config.yaml
num_attention_heads: 7
vocab_size: 8192
rope_fraction: 1.0
attn_scale: 0.125
tie_word_embeddings: true
extras: ["capped logits"]
init: "normal"
optimizer: "adam_variant"
beta2: 0.98
lr_head: 0.00638
MLP neurons of a small language model. Each row is named by its layer, matrix (up: input weights) and neuron, and shows model dimensions 330-425. Each number is 200 + 30 x the weight over its row's rms, rounded and kept within 0 to 999.
A block is one neuron, or neurons of one layer that tend to fire together. After each block is what it responds to, as a language model described it from the Wikipedia text at the highest values.

L8.up18,186,177,195,217,190,211,211,161,202,222,191,184,205,202,169,182,210,228,237,207,218,210,156,207,145,213,217,200,207,228,160,187,214,199,167,195,184,248,190,182,187,235,199,232,187,211,144,227,233,182,190,210,280,223,182,146,217,180,221,165,236,229,170,220,178,178,170,204,246,215,202,262,191,240,192,207,227,201,182,116,229,260,188,195,203,231,179,229,199,189,186,224,157,169,215,195
L8.up308,263,223,185,192,176,218,207,226,175,216,204,252,228,209,228,183,246,222,193,159,185,228,215,178,183,227,246,233,185,256,178,201,198,193,221,190,211,176,182,227,179,192,176,148,184,170,178,225,161,193,220,174,190,170,187,137,234,227,158,188,208,202,200,216,165,185,252,258,236,185,200,252,165,189,207,228,133,206,196,218,272,218,157,197,199,235,235,185,215,150,177,257,163,176,194,168
L8.up838,203,194,222,277,139,215,147,249,188,214,195,264,240,243,192,171,208,198,164,203,174,177,179,205,159,209,222,194,204,238,177,231,218,216,199,246,184,232,232,152,201,219,129,186,266,213,159,187,161,214,177,210,205,196,202,216,231,140,180,179,183,228,173,256,182,195,210,184,190,167,206,243,206,156,242,237,192,192,203,225,257,225,216,232,163,227,216,181,205,161,128,222,162,250,255,178
L8.up894,203,224,218,203,199,142,228,211,143,212,210,230,218,230,243,197,209,243,181,142,175,232,160,216,228,274,208,139,202,227,153,214,247,245,178,229,192,223,236,240,164,179,185,207,247,166,194,158,148,197,201,166,198,245,228,190,247,150,235,201,193,226,182,224,194,194,207,189,232,161,188,212,251,186,218,227,180,181,199,255,251,197,186,244,200,187,221,195,196,223,210,193,153,183,215,206
Description: Pipe separators after numeric cells in sports standings and stats tables, mostly after a count of losses or points, e.g. "7 | 6".

L5.up380,200,192,238,215,178,182,169,183,222,220,205,170,196,200,197,258,189,204,190,210,186,237,183,196,162,206,205,233,202,165,204,186,221,217,212,239,198,197,228,248,169,200,188,202,191,211,217,161,183,207,190,168,194,165,186,161,143,114,174,174,165,224,224,225,182,233,153,179,173,150,201,213,215,201,173,147,195,196,162,187,213,263,156,151,174,224,209,233,181,171,181,153,167,225,247,180
L5.up848,231,206,197,240,176,191,262,186,137,153,196,162,190,195,199,190,243,200,199,193,218,188,191,198,191,245,219,194,195,148,184,224,272,263,134,185,182,213,199,235,199,189,172,186,237,171,187,187,178,145,226,239,164,187,223,212,162,191,187,186,215,142,194,221,206,182,182,224,271,208,196,209,228,152,208,208,192,208,202,224,229,230,224,165,211,210,231,191,190,208,188,183,175,175,193,212
Description: Short function words, mostly to, also in, of, at, as preposition or infinitive marker mid-sentence, e.g. "return to", "wishes to", "is in"; occasionally a word's first piece (Ex-tended, in-ducted).

L5.up528,262,221,190,214,201,201,191,215,198,163,204,171,181,282,191,274,190,191,214,149,187,196,188,167,174,218,164,193,241,147,220,155,221,176,158,193,181,180,200,187,203,195,198,127,202,183,184,209,231,285,193,285,234,223,202,143,150,175,213,236,238,187,167,208,230,204,204,245,189,168,203,212,214,161,220,183,207,212,207,167,286,232,211,82,201,173,234,205,171,177,252,186,149,227,178,256
L5.up766,211,195,200,208,172,206,189,185,205,113,152,199,225,221,222,211,177,239,186,120,213,194,220,224,186,292,189,175,167,196,215,160,197,171,245,150,214,264,226,182,161,157,190,173,121,214,177,150,238,223,216,239,225,168,193,144,134,206,270,156,190,248,184,223,221,199,155,289,191,209,172,194,181,145,203,207,164,200,148,213,209,232,194,173,209,191,213,200,225,136,206,164,202,223,167,199
Description: Commas closing a clause or noun phrase before and, which, where, but or a date year, e.g. "the film," "Ion Television,"; also month names after in, and heading-closing ==.

L5.up86,236,248,197,207,179,215,159,193,241,194,247,199,232,193,174,178,183,233,126,171,226,192,202,189,192,198,205,217,205,216,159,184,213,143,195,168,160,198,174,224,236,205,194,212,167,206,177,204,237,200,182,183,247,231,160,115,177,194,211,182,240,210,145,154,177,227,191,196,181,176,221,238,191,210,200,158,231,223,197,180,253,211,142,166,205,180,209,189,190,191,238,196,149,187,202,204
L5.up842,197,278,231,195,173,197,197,190,194,201,216,190,201,193,186,190,193,206,216,187,159,202,201,182,187,234,284,235,172,198,182,221,200,109,204,292,159,202,255,158,263,181,214,192,213,164,184,185,157,172,200,161,245,234,234,148,187,171,192,170,232,190,212,213,182,228,138,199,191,207,232,260,210,199,179,226,162,244,166,254,165,204,202,166,202,237,217,227,176,141,171,129,154,211,296,188
Description: Separators right after a number in structured data: table pipes in sports stats, colons after years or DST in lists, minus signs, coordinate primes.

L8.up44,243,185,183,168,193,212,167,213,164,272,171,169,196,198,212,206,198,179,183,132,226,244,196,236,251,201,195,146,295,176,176,223,168,135,199,198,208,220,142,189,165,202,246,231,188,180,199,171,188,207,182,183,231,237,183,261,201,240,191,180,219,137,240,201,191,213,238,159,235,199,189,182,214,176,189,231,157,189,179,221,186,232,211,160,223,225,183,286,191,224,188,217,208,241,199,247
L8.up286,174,203,149,164,208,213,167,128,181,216,114,172,207,227,181,241,246,186,246,167,211,215,249,203,236,229,224,199,180,242,151,169,251,159,178,235,227,212,175,208,184,131,212,188,170,170,226,179,219,178,149,216,148,207,199,248,250,215,221,175,193,172,235,201,196,192,158,226,169,193,221,159,220,243,205,204,264,216,205,238,199,195,236,133,184,175,215,185,187,175,148,171,188,184,187,183
L8.up599,211,193,197,143,246,207,158,165,216,177,219,176,175,220,283,195,235,203,266,188,227,254,212,194,271,213,220,207,159,192,178,214,195,158,215,200,170,239,164,265,240,108,205,226,235,193,239,191,273,196,146,188,210,220,170,218,242,208,196,199,235,217,183,202,217,217,212,260,179,203,231,214,331,190,169,224,176,220,212,185,182,155,198,165,201,191,216,194,233,178,181,170,204,205,194,192
L8.up869,179,169,173,198,226,165,152,204,246,234,120,145,183,198,206,220,232,195,223,169,183,227,214,209,219,187,200,175,233,232,158,188,213,247,171,188,172,202,216,210,164,233,218,198,186,211,222,215,303,173,216,244,198,194,177,125,168,200,163,172,230,203,201,179,186,190,206,197,203,168,228,184,222,198,173,220,187,191,218,166,160,233,208,185,205,175,211,227,229,194,219,167,196,179,213,195
Description: Month names and date digits in biographical or media release sentences (on December 3, in October 2010, 1999), plus release words like remix, remade, premiere.

L2.up80,213,178,188,175,195,191,202,191,194,176,186,191,181,217,235,163,196,181,246,230,212,190,218,199,192,207,217,219,188,271,206,240,219,203,227,190,217,155,162,145,233,217,202,176,180,180,195,170,203,231,228,214,254,183,218,224,167,201,175,202,176,196,201,175,232,168,185,175,219,181,261,195,205,180,171,178,143,237,219,258,185,191,207,167,201,193,219,241,161,203,179,187,188,210,199,209
L2.up117,232,218,181,217,144,179,141,219,260,211,152,196,204,197,218,191,236,211,172,142,208,186,182,192,240,222,213,225,178,225,198,213,192,226,208,216,182,197,166,182,184,174,178,185,218,192,204,249,219,197,202,192,202,173,243,226,204,186,223,219,180,201,207,215,178,209,197,212,225,216,250,195,218,193,215,209,128,245,163,182,230,204,249,227,167,222,189,179,191,213,166,259,153,171,195,197
L2.up127,187,170,188,203,184,209,212,194,180,178,199,150,189,174,177,194,174,173,146,217,216,202,119,221,222,213,220,194,242,191,176,196,192,182,228,212,216,203,216,171,164,158,180,199,176,170,198,191,244,215,180,179,238,211,162,186,199,201,235,189,217,239,171,287,223,151,220,232,195,233,204,221,196,203,190,247,183,193,237,215,193,211,167,224,152,220,246,168,195,207,149,156,206,238,209,214
L2.up275,199,160,210,158,186,225,214,219,173,198,200,174,230,190,176,240,238,170,170,222,208,227,213,230,256,197,245,195,167,197,151,207,187,187,204,190,190,196,239,187,211,155,187,220,216,160,195,186,177,257,154,199,202,202,154,200,161,172,232,164,221,206,231,245,192,197,165,257,231,228,258,181,236,190,174,187,176,228,147,223,188,180,169,178,178,204,214,215,210,211,166,232,202,143,179,224
L2.up292,175,222,183,180,168,203,199,174,202,213,203,177,169,229,237,157,212,188,190,230,208,213,166,168,285,189,205,212,217,189,216,231,234,223,232,211,300,191,228,149,248,226,195,201,217,127,188,163,235,200,179,198,179,226,180,225,180,198,213,186,264,218,142,236,242,236,193,193,149,166,217,174,211,163,221,211,186,204,139,180,169,192,224,255,196,147,246,215,200,210,165,183,207,193,226,197
L2.up562,211,269,235,180,185,223,221,216,165,221,205,189,176,253,181,209,195,159,187,203,190,221,162,231,226,172,193,228,185,177,203,245,194,204,220,169,268,208,223,144,222,184,186,210,166,165,209,147,169,224,180,206,224,244,170,234,170,204,248,115,206,210,226,184,199,215,207,178,231,152,202,184,203,237,154,184,156,211,213,174,197,222,166,226,183,179,260,207,195,191,186,202,150,203,200,215
L2.up614,187,219,220,187,198,235,165,215,225,207,216,186,178,238,239,207,214,112,222,176,190,202,134,168,184,189,234,151,233,205,188,262,209,181,214,178,277,187,203,171,235,216,212,197,173,220,224,218,187,250,168,205,188,221,132,217,217,187,182,183,210,230,175,243,212,223,161,198,163,197,208,225,202,237,203,268,213,254,226,223,188,168,186,225,233,159,187,158,194,215,201,183,209,192,206,169
L2.up720,219,189,251,201,112,213,187,169,224,225,238,193,216,207,242,186,239,227,200,220,174,261,204,258,298,219,226,145,184,176,211,239,156,229,140,209,278,169,178,174,159,251,228,198,188,211,148,171,216,205,218,156,170,208,148,224,202,160,203,154,234,223,187,183,217,191,177,181,239,151,202,204,252,148,207,164,181,202,227,196,192,250,190,210,163,204,209,206,204,234,176,168,200,224,211,204
Description: Infinitival "to" after control verbs (decided to, designed to, offered to, tried to) and modals like would, could, will, each just before a bare verb.

L2.up21,229,218,155,279,179,154,220,200,202,167,185,238,200,197,178,195,226,226,199,156,196,171,175,217,235,243,259,186,140,205,133,178,250,150,182,151,212,229,201,157,225,210,196,191,163,169,193,248,233,197,195,176,180,170,229,195,198,210,286,198,202,174,183,205,175,215,194,245,201,228,186,206,190,228,174,198,216,194,188,149,216,167,227,184,165,209,222,223,181,264,202,163,194,224,214,191
L2.up121,188,165,186,190,204,153,151,193,183,233,150,241,141,268,237,212,185,156,224,227,240,190,218,177,243,213,172,140,226,230,180,279,241,200,206,189,175,203,161,250,170,164,152,191,206,181,174,166,208,200,182,204,237,194,218,236,207,218,229,222,265,196,179,199,161,230,146,192,258,192,198,214,234,213,200,202,168,228,198,124,234,194,274,216,204,186,202,244,176,201,187,234,152,249,139,217
L2.up174,164,215,184,225,159,223,228,190,149,228,152,199,214,241,192,239,205,178,179,216,210,146,210,217,237,187,225,190,236,199,206,133,239,117,213,178,212,236,254,242,219,219,193,169,217,179,123,215,171,231,178,226,240,224,236,191,196,169,219,196,209,192,191,230,209,223,202,225,250,181,169,226,237,180,195,217,166,190,185,162,213,212,177,164,140,202,211,210,190,167,185,202,202,172,157,185
L2.up194,184,212,213,251,173,145,193,189,200,159,222,214,170,224,256,251,246,151,163,227,197,172,207,233,188,178,239,212,190,140,182,219,152,168,175,209,189,228,230,227,244,165,188,191,227,188,155,193,232,178,216,244,169,204,234,151,231,250,220,166,214,152,243,200,177,155,187,219,283,120,185,230,201,180,208,214,244,212,264,163,234,168,197,144,177,195,179,233,225,244,236,263,180,208,202,181
L2.up252,172,220,198,204,254,238,226,193,207,232,238,216,203,266,197,235,147,177,189,254,200,190,188,191,169,198,262,189,188,217,184,180,209,162,160,237,176,210,230,220,190,188,173,172,200,166,153,274,128,250,208,175,250,220,209,213,189,172,216,187,196,198,158,189,216,258,194,230,201,143,212,263,166,194,177,232,207,185,214,153,164,213,201,214,158,181,241,229,151,197,158,150,208,165,222,197
L2.up493,210,175,206,201,219,131,219,187,169,200,196,199,163,254,253,220,215,194,188,194,178,193,188,263,204,221,218,165,153,194,228,270,264,175,200,187,205,193,195,219,188,231,177,141,219,153,176,205,228,218,172,203,179,205,194,194,229,224,204,152,225,206,156,234,186,210,201,172,253,130,160,212,169,102,258,169,182,236,232,195,206,190,199,214,222,183,225,186,219,238,221,178,170,200,183,175
L2.up559,187,162,198,235,209,149,173,203,189,170,197,219,196,232,164,253,233,214,158,155,213,178,244,208,170,196,259,162,204,198,230,218,208,205,233,226,227,243,206,166,178,194,190,182,211,149,192,210,199,218,180,254,184,215,241,196,178,138,234,204,176,207,155,245,182,239,220,223,132,223,167,241,232,156,205,167,159,176,170,158,229,191,166,214,111,208,213,189,171,237,222,203,182,176,233,249
L2.up668,176,140,122,144,177,191,217,203,171,155,254,182,180,226,214,247,180,181,197,206,196,187,229,207,195,227,241,227,158,218,246,222,208,169,213,211,198,195,186,214,161,199,212,189,174,127,114,191,206,249,200,200,198,159,227,201,232,247,243,107,192,211,195,201,230,241,205,198,249,174,208,216,221,158,235,193,193,177,201,204,219,211,148,213,167,160,184,209,200,182,208,207,163,257,202,242
Description: Prepositions like at, of, in, from just before a place or proper name (located at, Battle of, University of), plus mid-name word pieces such as H-att-iesburg.

L2.up102,198,258,211,239,207,186,211,179,187,180,149,217,192,172,255,196,223,238,244,165,183,184,159,198,220,213,193,220,190,224,173,198,241,190,200,171,185,223,166,199,154,191,184,222,219,169,197,157,215,217,154,131,172,218,208,166,249,170,201,179,252,213,247,216,248,183,191,231,238,164,195,228,222,173,169,167,200,198,253,235,230,182,204,169,209,241,289,194,192,210,186,215,172,189,224,168
L2.up128,197,208,192,261,178,234,214,183,203,213,206,136,189,189,226,236,245,253,185,247,207,170,150,195,217,231,188,152,213,233,176,155,195,205,172,190,189,200,151,177,237,208,201,192,173,231,207,227,209,203,213,210,213,240,168,143,201,177,229,161,210,138,206,232,257,199,178,230,171,226,219,198,219,211,189,243,181,197,163,241,230,231,211,140,175,154,207,268,166,158,187,206,207,240,214,215
L2.up156,196,205,223,242,252,187,102,193,206,209,233,204,204,203,242,191,168,196,218,171,200,184,167,185,216,237,192,206,177,248,191,196,199,198,186,204,189,199,171,201,185,212,154,180,229,203,178,209,184,185,207,164,244,207,169,176,191,173,201,176,195,169,219,185,203,214,209,215,193,201,173,238,203,221,224,259,209,209,210,246,263,215,196,191,118,223,220,229,229,170,183,210,160,227,251,212
L2.up303,252,183,203,203,213,189,186,147,186,201,114,175,213,149,206,207,260,236,178,169,251,188,178,206,267,212,208,234,212,209,180,201,208,186,130,168,194,188,137,176,239,206,171,204,210,175,188,181,194,222,170,183,214,138,171,225,151,191,207,156,219,160,203,182,229,202,238,262,209,216,204,245,213,195,195,224,245,183,205,169,248,255,204,236,192,188,216,154,212,216,207,201,234,183,207,232
L2.up453,227,226,199,201,198,238,169,227,193,177,222,191,175,203,199,209,193,298,243,135,240,170,178,220,214,226,206,188,211,204,171,217,198,156,198,168,209,160,184,167,195,196,185,214,214,186,183,226,200,211,257,219,150,247,217,199,249,205,179,197,210,167,203,220,238,203,147,265,218,175,226,222,205,206,182,249,224,210,185,183,226,270,207,193,139,188,233,180,172,189,210,218,198,160,185,164
L2.up498,209,188,215,234,164,214,171,144,193,177,218,170,182,237,231,235,230,206,199,256,231,181,222,210,188,179,197,145,243,186,166,226,150,241,195,227,235,234,242,168,202,180,201,193,188,141,191,221,274,227,222,159,202,224,192,203,207,210,242,179,233,227,188,176,205,228,197,238,221,193,208,196,212,221,237,185,224,154,253,207,202,221,197,206,217,149,285,186,197,133,217,213,198,226,222,255
L2.up757,248,253,231,232,198,197,175,204,193,213,218,234,218,197,252,193,264,224,220,179,139,173,180,197,237,201,255,170,220,186,177,226,228,210,206,234,225,263,190,228,151,245,198,182,247,231,200,226,198,175,186,195,152,216,178,213,254,218,180,187,220,207,264,212,260,222,241,202,203,229,229,232,234,204,216,165,204,145,235,249,242,207,247,161,161,224,233,211,195,165,253,268,220,178,226,214
L2.up787,183,210,184,225,189,194,224,235,207,228,167,209,195,185,220,206,213,197,244,195,195,218,187,218,171,216,220,184,238,216,161,240,171,176,168,244,224,234,179,183,190,230,162,159,203,178,223,220,156,146,231,200,191,248,191,201,240,240,249,192,196,183,178,206,203,229,186,212,181,268,208,204,230,245,220,184,220,199,207,210,188,228,185,178,173,227,170,104,155,200,204,190,185,149,216,191
Description: Pipe separators in wiki tables right after a number cell, such as a score, year, or stat ("19 |", "2024 |", "21 |"), with rare unrelated word endings.

L5.up741,196,200,210,212,241,223,178,157,268,190,223,221,184,243,207,252,230,172,147,168,217,208,112,211,176,197,257,230,180,219,186,243,196,222,203,234,184,150,218,192,235,222,183,182,183,151,271,205,198,230,191,189,205,149,174,210,150,208,240,154,193,207,226,247,206,273,148,217,221,149,194,172,167,182,241,215,157,210,223,239,159,217,202,182,226,189,210,213,201,225,200,247,156,201,230,216
L5.up810,176,249,151,278,199,231,226,209,209,156,234,171,222,217,180,272,252,176,225,229,205,234,203,202,244,190,219,140,151,151,184,208,229,225,194,268,227,237,191,214,186,195,211,203,200,220,233,183,208,250,203,250,143,175,141,212,201,196,167,188,224,129,138,191,126,232,218,216,170,217,246,256,215,215,206,208,172,177,174,193,185,218,175,202,182,186,195,208,197,188,231,207,170,209,182,225
Description: Function words that sit just before a main verb, mostly infinitive to, not, also, modals, n't, ever, as in could not stop, wanting to fulfill, would also return.

L8.up502,254,199,157,220,234,216,191,162,231,181,181,174,136,227,179,237,237,207,182,194,221,244,170,189,198,217,226,196,226,242,193,245,190,232,219,252,180,237,165,177,261,208,143,157,237,212,213,199,262,243,148,169,190,149,134,184,216,202,206,202,177,197,239,213,220,196,223,227,165,226,198,159,237,166,156,175,181,159,188,195,190,220,154,193,216,235,245,209,202,170,157,220,145,211,208,246
L8.up593,278,274,184,190,133,204,210,156,204,162,217,238,204,217,238,253,231,208,174,208,149,182,178,176,215,183,280,132,212,165,214,207,211,216,178,152,188,178,203,189,205,201,177,177,241,162,146,235,226,177,184,244,198,176,207,163,212,152,208,209,276,158,162,207,208,190,184,187,180,198,200,279,225,210,197,176,180,174,181,232,201,203,192,153,168,197,246,247,216,203,143,223,141,207,237,206
L8.up725,172,210,155,165,231,192,161,169,220,201,189,147,194,249,204,258,188,209,164,213,210,240,186,204,242,214,214,185,157,191,247,216,245,202,210,205,165,216,181,182,187,214,198,157,221,171,231,210,259,256,144,148,167,265,210,199,200,168,231,196,121,174,159,279,197,216,228,214,202,185,211,184,209,157,188,199,214,215,239,193,218,193,256,155,249,199,241,232,208,215,180,193,188,181,205,284
L8.up754,186,203,131,185,178,225,257,195,205,193,140,147,188,197,179,228,208,192,215,176,226,187,220,167,225,183,201,143,191,251,135,173,164,216,260,161,171,213,221,144,271,237,179,206,277,193,232,195,222,218,184,173,169,250,183,213,194,188,182,189,168,132,208,182,182,235,197,225,206,204,186,178,212,216,175,221,161,234,201,200,139,201,225,186,207,199,233,192,172,184,246,248,137,204,278,216
Description: Tokens that sit right before a bare main verb, chiefly "not"/"n't" after do, did, could, or would, plus infinitive "to", modals, and subject pronouns.